Weights of a small transformer language model.
Architecture: RMSNorm before and after each block, rotary positions, no biases in attention or MLP, tied embeddings.
MLP neurons of a small language model. Each row is named by its layer, matrix (down: output weights) and neuron, and shows model dimensions 208-463. Each number is 500 + 50 x the weight over its row's rms, rounded and kept within 0 to 999. Numbers have three digits each. A neuron's up and down rows have the sign that makes its largest values positive.
After each neuron's rows, "fires before" lists the tokens most often just after its 100 highest values on Wikipedia text that the model never trained on.

L9.down633:529473478600456490535477488577423530463534558504524490392462610517514532494468510506470570443471493508486550482413497577487517476438528526517423581502463446420672498456521538490522609487469476490512528494472537581504502474489476572513519631534477441578474492496594494423540549505589587519600586486554546487654491578522530489487418493457514556433441514469538434582517514501517459505604576518546503495487560519563491537546517509499381467487411463520429429519579458473454518440477552467484581589527526519465515483501508523475476542507535469448532527543493484524454553525524513525518444492494572504398568550457568467577501506529532400506435530529456467476492443560601439542561497558564502484483557547457472515571585640541477535491555446450497474469526516535535471398492475
fires before: ":", "–", "°N", ")"

L9.down1021:480539511529411478507433503530515554416438452465457525522516484456518433533479539514540528545527508615551507521475475608495468505504596612507674518467555487473318495502421580502444418492457448465518555526575482492383476486556511549452503514464515501532487519520571581439608469534532486528511573463485592566540523420464402481566498423562477473498486577402464543514512449506468559472566511450425554543546526502492377525518538505409529520565508469469544402454488494532454553512470457469495445542564647636360510435491419528590589493528427512525544529545529503458476553525581543558524519542513494588561470497511506471537541489410545569501483492562443446494504500540443497503444513579522395514544542569492466467478503484427495459486583548592474490464434491485532429555501465
fires before: "19", "20", " ", "31", "37"

L9.down223:456510532536517476564571550546457547478430617588515532529477429457540510500448467471411445470510463521537504627531511535481477506539516443473464594533462499528409603487473487409470547411589523514451471569564526572501470489506497481433450545531520579490572579515460490445520451503496479459499448548364567436429530540518526516477510548467464446535526507492519511459569577540565547460441464580559556457488532532450461501487417506541628420445492430594473573479475502552507547453477496459491514407540472494454502600537553543578473533537489506520504540464528458572465522559627499427500507500488488548483534509450603510506446552444577523459493589526428555552542595459498426456470473469474485523498535484457513429479590502475514577525595510430511535559530439540572450583450480
fires before: " |", ".", ":"

L6.down1241:566406550457412542493508497501301487425522462514562418591551666519502496540532636475555444485447527466460501477515504504516443527506493536459496536553515529451531600435510570568599462432485531459534502440437432593581508517468488558514537504524484511502484531464473539476474519487448529526538466505545506537470544492405465514584521514438529527457488552585482398408489528464594580468574461423495528540516399628457481422520509513479421379490400443513522391513465343501530553517470526410491486510541524487436500349511492488478498493447498477435597424482471454501497407468528572426505501480554546419413540505463529518488377520561551540481469514586442463490464593540468496422451478492554408542558509500478589580496479486532483530559491483497421485502538502552541545487425534
fires before: " |", ":", " |\n", "–", ",", "),"

L7.down593:585497466474521438526435613422497441397475628543487478482615474432569539496398435498539525455495519617551543481564530550581524508486483397538514502483490470566561546521471510521504549543616417464499479469515417499506513533446513464536473558524497425473500343631520508512458416439484467506392596492474546495516449507510395497517497491546543540538551529554410496467507452537410492452470560484417491521455498466470519468477533523505563542472511485454440485491452489524523484527470470487546552461534463482506597519460466580460435444497511494471520522456467533559551491502559524468358437463418463619421418394449487609518502600555489450452420421508533518570539448499517474555556533471493468498504470582550570462443471529574503552516478462468505520481538396525441508458560397
fires before: " |", " |\n", " ", " +"

L5.down497:473389524504456560515482469589466460583559514472473554470518523570417378473515499574532544530413485400456526498521475454608418438460406496582555498548526552478512507551506492383492557557554580406509501507560463471528602526445479480544426528491560443376477491501501453454524510516454516440495453419591405477593461529548466552439484541500528500474499389521504494508494487548533465477595542519470429485527514424496604492558510482485410532583413468556549494582541535529505533580428554530465472498565607520462514524472512524493604465487486517574555464474512408528569438461638515483602396528468525530553545621535417527531469528578445422625451500508514487432564527496568500529477589497556470558477474487510395511522613576507480461403430535472451524519512561529438488411537546
fires before: " ", " –"

L9.down38:409553414444414533500467485482501479502493535556514457519551516495467617512416489538470472527471482457555542517482474523562449506456512449521457538419463453506227563450439549407419565400468408479524395503460510457553512438435513449563451575532462476561476493456455527489586479541506482516497451465440433405539556464501520479477495543493445504485511548507507400587405517494499542509473425530494483460533437552488384490572477536490522461443506420609522497548630448436421493539507447567535444474592421504544571488511470496514462580497501558532431563622445426443561479593551463473471498528544457493489593503474482543504448469489477449448531544493559538477442523486455545625398502520500542483458488478436592499510428520517444506510470479394545479529553482428543476514507537
fires before: " |", "|", ":", "-"

L5.down1000:450447551504484457517445517469591498500465486477465340549451402541479524471511504448511596419526509534494488508476468462502517476441449572472403618500459547506568589441513513462498575495471402522464521501471530538297515446484499496586488497606478571491537478508503591499412464554435446545521510507519536475492472549453473520451469474473581477408491546492429499385513513545462430491421543454424506458734501377507573520494430491550476501528491579543470535445500459537502502546561467519470451474511522406482482681567500470446542475424484554573538479544457525469510497592467525522495533505461504450481571556600485460475477447420474440523425580479517531488432508451467583466473464487490534631550499523529487502495581492566480439388490664549508527502490532562636555581501561
fires before: "-", "|", " ", "==="

L7.down732:477480500528525483521574511447445450511487516382570515523435603458530563536502530600566577493496375519570584479479463572455479527485516521531519496495439472555562381510465563562597503538529469545507535432406448488542492529507502518502560512501566533413466474530452445508580533389594569463432599519471459493459469425492480497447559493569523486442491599468445493456534492505403448521500545537514491464514513479558456442550531450512543422466422476492410486505502555530514488508565534520524384525566462465515447536488394537550534453446487405542543436489556449437473470412521493535506486410490535507506462523451431498563585514539588508505522466439547422474554441516518401494554556443469495495495430550510474458447465525556481469516482472504532529370538471543413485448601458
fires before: " ", " +", " and"

L9.down601:470515517496498436496511538404536508442384424519525484529510591477542518515411446454536548599516552420446505439524513519521462495516502527509508548442368515537499550546386456447460482507511418457469484464468412459569431592477567490558414468480497477525400569570523577459492505496505542477515496466483568554525471472494444437531405450509548477409518563552476401510405475610493474535482512625493500406529442608491448434460580476432427501491489467555540529514494579497564510491502474521555426409490554573541442458512521541489477571418472494472427634531457485471564616608406514538548460467474467564452386466522547402507474483504533488501509572439501513518398470526450560533519450516503581544514496491536514504526451535518393580498508465530540520515517500527531481477532473
fires before: " |", " ", "|", ".", " Beijing", "-"

L5.down1284:510459596512451530449469478477571450510474437539504338436501408503459436397428465501532511504495445561418545505481482456533442483408503578501472537550458517552561533405483460483484524490475494500496472607492527458437493446489543445516471504568475613529469466566463574549476548534492486584512591478536566496501511506506478548473480470481522430467531542467461505456543432507469521574501491423468529432728464480460556463460535484546461536551477586555507558433499517526491539510573496519461433481467518491536465705489557472481491467462524531584433493470411472380451534579491466520480583566477541500486529629572504457504541430486508515463453567465582571500448558490482469551446448452435521604441570495549502421543544552518572495504558738471547532520543478536585540600486496
fires before: "===", "==", "|", "====", "-"

L9.down4:465552525496558527456534490431416531463471523514456516465524464488524525553569551446557566478591554498489548509534519495400459587497456570500643509520572527484484430496572509515453506389477538469478489445535383411614539526465499515493554542471520459445494447442502493582506532483527487584413619528501578553483535458535473527540480467495455468544505551549461474517606544482542476491594529519516537491485624585477462560389452522520551566507467591472508474437428458497579628486442509497465496562508488533575548417501465541472458552508491584533433426547493540447551521497535576485462625528453521510579448480448534493540472441491458490506479452523597452553465456499440540503489531506449466458518515530491467570524444522460491469577468510648586427512426529498444506474497432
fires before: "19", "20", "ES", " ", " -"

L7.down911:443444495509556568535514427459423557505465503601544399519550608523533435431498489450505528510436382430411539469577410435423530488401398503556618501513462506512568577524444542465542436590489492559484495478437481458437515497467557511500524581486512508471415479518495576507469583519517420456459451436508443433526529476535442516502452516453449515462440488518581473491465563557511531495538448415529464519571521439545498517447460470448571482414519427400585468573461496497457431474526626436492559544407497457485533543496447456452579555439495486443482427557534598547500527453525509509578528533492490491527492516576435516519542507534457454495495447529494579420565474460521438542485567472539596525473523545480433507567502493500463506499461537470497529527383520552468510552573474
fires before: " (", " ", ")", " |", ")\n"

L6.down1167:563452502379566505468478469549445521406410532462516519465488453524450497466534460556511481494495476554579532522475587489455504503513473525552604468567528519490579557461506462562465552504423552378477455506562613571445618481432531564591503524479458505509466530510528521449569446480642561456481369514522477458524451536398510492612516544462511480403465504444559494510408560431517454430625510458440469476527507490424465583468549516532521483480468488562565417517519457479490483531487457486491478585407519448537416536531472439476503503437471465569577502507582469460546414480550484521503469546483522483503473599489563472641528537543520539492515492496573511578557493518481511515532452483556489506386609570562474549512512556566491517539479484433464490474463573522424467503545532
fires before: " ", " (", ":", ")"

L5.down1058:499566447524361506459457469420440600459541579496501596462553509531444545480525581479463527544476464542502532486473555529547451510560441512401457517598456514466526579547517419559427525465378475511452493491468517477544440531449361407450477515517449489590466452485627543488464484514511403488512588558510497506577541541437458521523460475474558516550487592531533490508531507578472422478498464476499511510547502603440465504511459503465540490512583598457471500545549502504483526450510476491520553525607468450525580460450490546555530468507434360536564503488557512512490528428529457434541421544495557587456496448423563498541463501494430500470507459463497562558520456570516470480446555450531549543537501604496579596571473539570541460524533489499566479470481404575490580489473505
fires before: " |\n", " of", " |", " from", " -"

L7.down366:521499407528496499522473484512530516550558446426572393516473491496581532584440482490449422464469499551515483522623499495516449555513553509428537567516525464496514472463494475418489544407505515522478367446477474513425438535416502457441522508533567417544433515431478556574533512500444508470519512522513474478517415456462530474425547483481515513531496483490473480533520331550608552447563433426584468466440458452471509551476578405513452559451506400441498537504426464460525464459489469557494459452446579554594403528509468366495574476490559488419519450492471433485454420505584505522557423444510462473476471443494560471562483434559581536551512470492510525550469365587636407521533472540486476488561534488498474585545552483442449472472463491470479501535516559429483507413544458
fires before: " |", " |\n", "–"

L7.down851:491502464496475515534436628572477577507488584468436529517473451509473476560484498534508466525409421587470556563474489573477503581566508472575624556484443478506530503529451433454463571565459537458550483563405546508439492533497453583481486500512445485538407616513553460418506538569549469516514531543511535552485508491535495555453523442568503520453555586506438555463537446505465549571507478551542562528530571473516479563546513434483540558471489553423447519518532514425575458600418509483485532489504582486494453544521504546511558435443444522434430470521523501487427437497508495546531420550434564511508505544472545439548518582515470511525495489517434547534570483479463450557507559481509501488461485494411401489522650431600431465587565509544509425402461505445540460484565514
fires before: "19", "20", " "

L6.down299:468508510486495544516475560505448482489515590389542464561469383494520511462516413534502445539531539521626491521544487492519465478535540481466565432494575501591570497550543489398478438473515501472533426520522471510408444461491378485496462569500540541479506494602564436496482476489454485510511467530517533507493592474487477523446555467514547475479529474528586463498530438463497500452444548541570530498432531460521456522513608425552532559501571391524474535479434561384503567536485494534487552538488473528458565627441467483517515525524503472558535389453513471598515433534494439481485499499408528484441498497537528542441432505488535544500482484546466511474448467428537564397504531466507503392567439416498456407465623510453438570466558541496397458484518494478511463551544516
fires before: " the", " a", " his", " World"

L7.down125:415500564478489484578557534477472529411453484455571623478521520456520545536498386494466534429546504556434510510447528551590573538562434494545511506468522474487432499539576564430434437564497572457436511535556489582613513457439422455486561538469525483575437492518375500548453455478335510539480502511532563505553389525546494451466433520464526542470491519558528428549567467514424435473505551549551512487456533457417384539497496524469573549507480539481465491547457427484477447461580507493583564470411517493510494399467558461433515481487480490473488536524459428510515544460594462475436532537419471534534413513436444580527471617509501513497470484524415546511462470555377577484493591480586497505512500531531479473591505510404387510504493489534532530484525571491432511455621655
fires before: " |", " |\n", ":"

L9.down1293:591475576456433493433481588498532449524530462468454536468489505376538500402485457503449521458541534508579435508523540512441590555506478514552498485410535525477590464424533506522494436484488554501508599436506488548405520555560486531555503519554597552474507461651473504592486555458461456511477438602474618483459494494517450392398491473381486390436441430518503461414481501443447558484459537407487475513456505537487528545535483412528489457568451541485502489499397435436528540505529445489532579532483468419459548577442465543534519474394462530503482477524481540576479453495479607518461566501555530508494525432501503510483470481470499434422498559512515509445574463485437533408522539581488551520529478534411501436543498574432542563470488504400429488495477499382510449482473545
fires before: " the", " to", " as", " a", " by", ".);"

L6.down152:528431536480480524552455470571500527444445523622501532409449495461477527450404510390481533397438492551539476557535458445479535565509525512455522482526462432452507509455460474512458548485464470555431504452382516543504559553464516571478446524540486546561553422510506546452450483512532518486589473426439458438503490522451490509575458527444392452455547558403597469547474538572514490533506502453506506468589548564567496559576455445545455446410465655492489521516559521480476488429504432424419529547533502478459446484501485604522471491503486498462560472596568520489498454527460473546522434413591489580581582476475506451415537462421581507575592405533447546497604462515524453532488457462546540539380484574446522497473459446523536565527506517511461483497393545394491461498547573
fires before: " ", " |", " of"

L7.down275:468497431467492513480528472536466543518536530455486543484559467496531488477400503432479479509500456434508495456474395462467474586474563490432532505496554449499547508511471501506471558436458493431515498570450510528328529579554496552495493581489526459492510540540457475480444486504484471416495517562456472472611435558524483536439456414554570555544543546512506511569417474510546506533415395493593494501495466420519489548394513499521481495450515476502609549472444442596473525550494524582504586482498412489628453506460476475455445499470474439414343374432553427435519459512439527478533447570467540531498539508528540551530541546597559475523506428444508465534621490515488462560497480517517551593529483581520528631526468518543554450463480520578484478551363584557475514530469442
fires before: " |", ":", "–", "-", "20", " "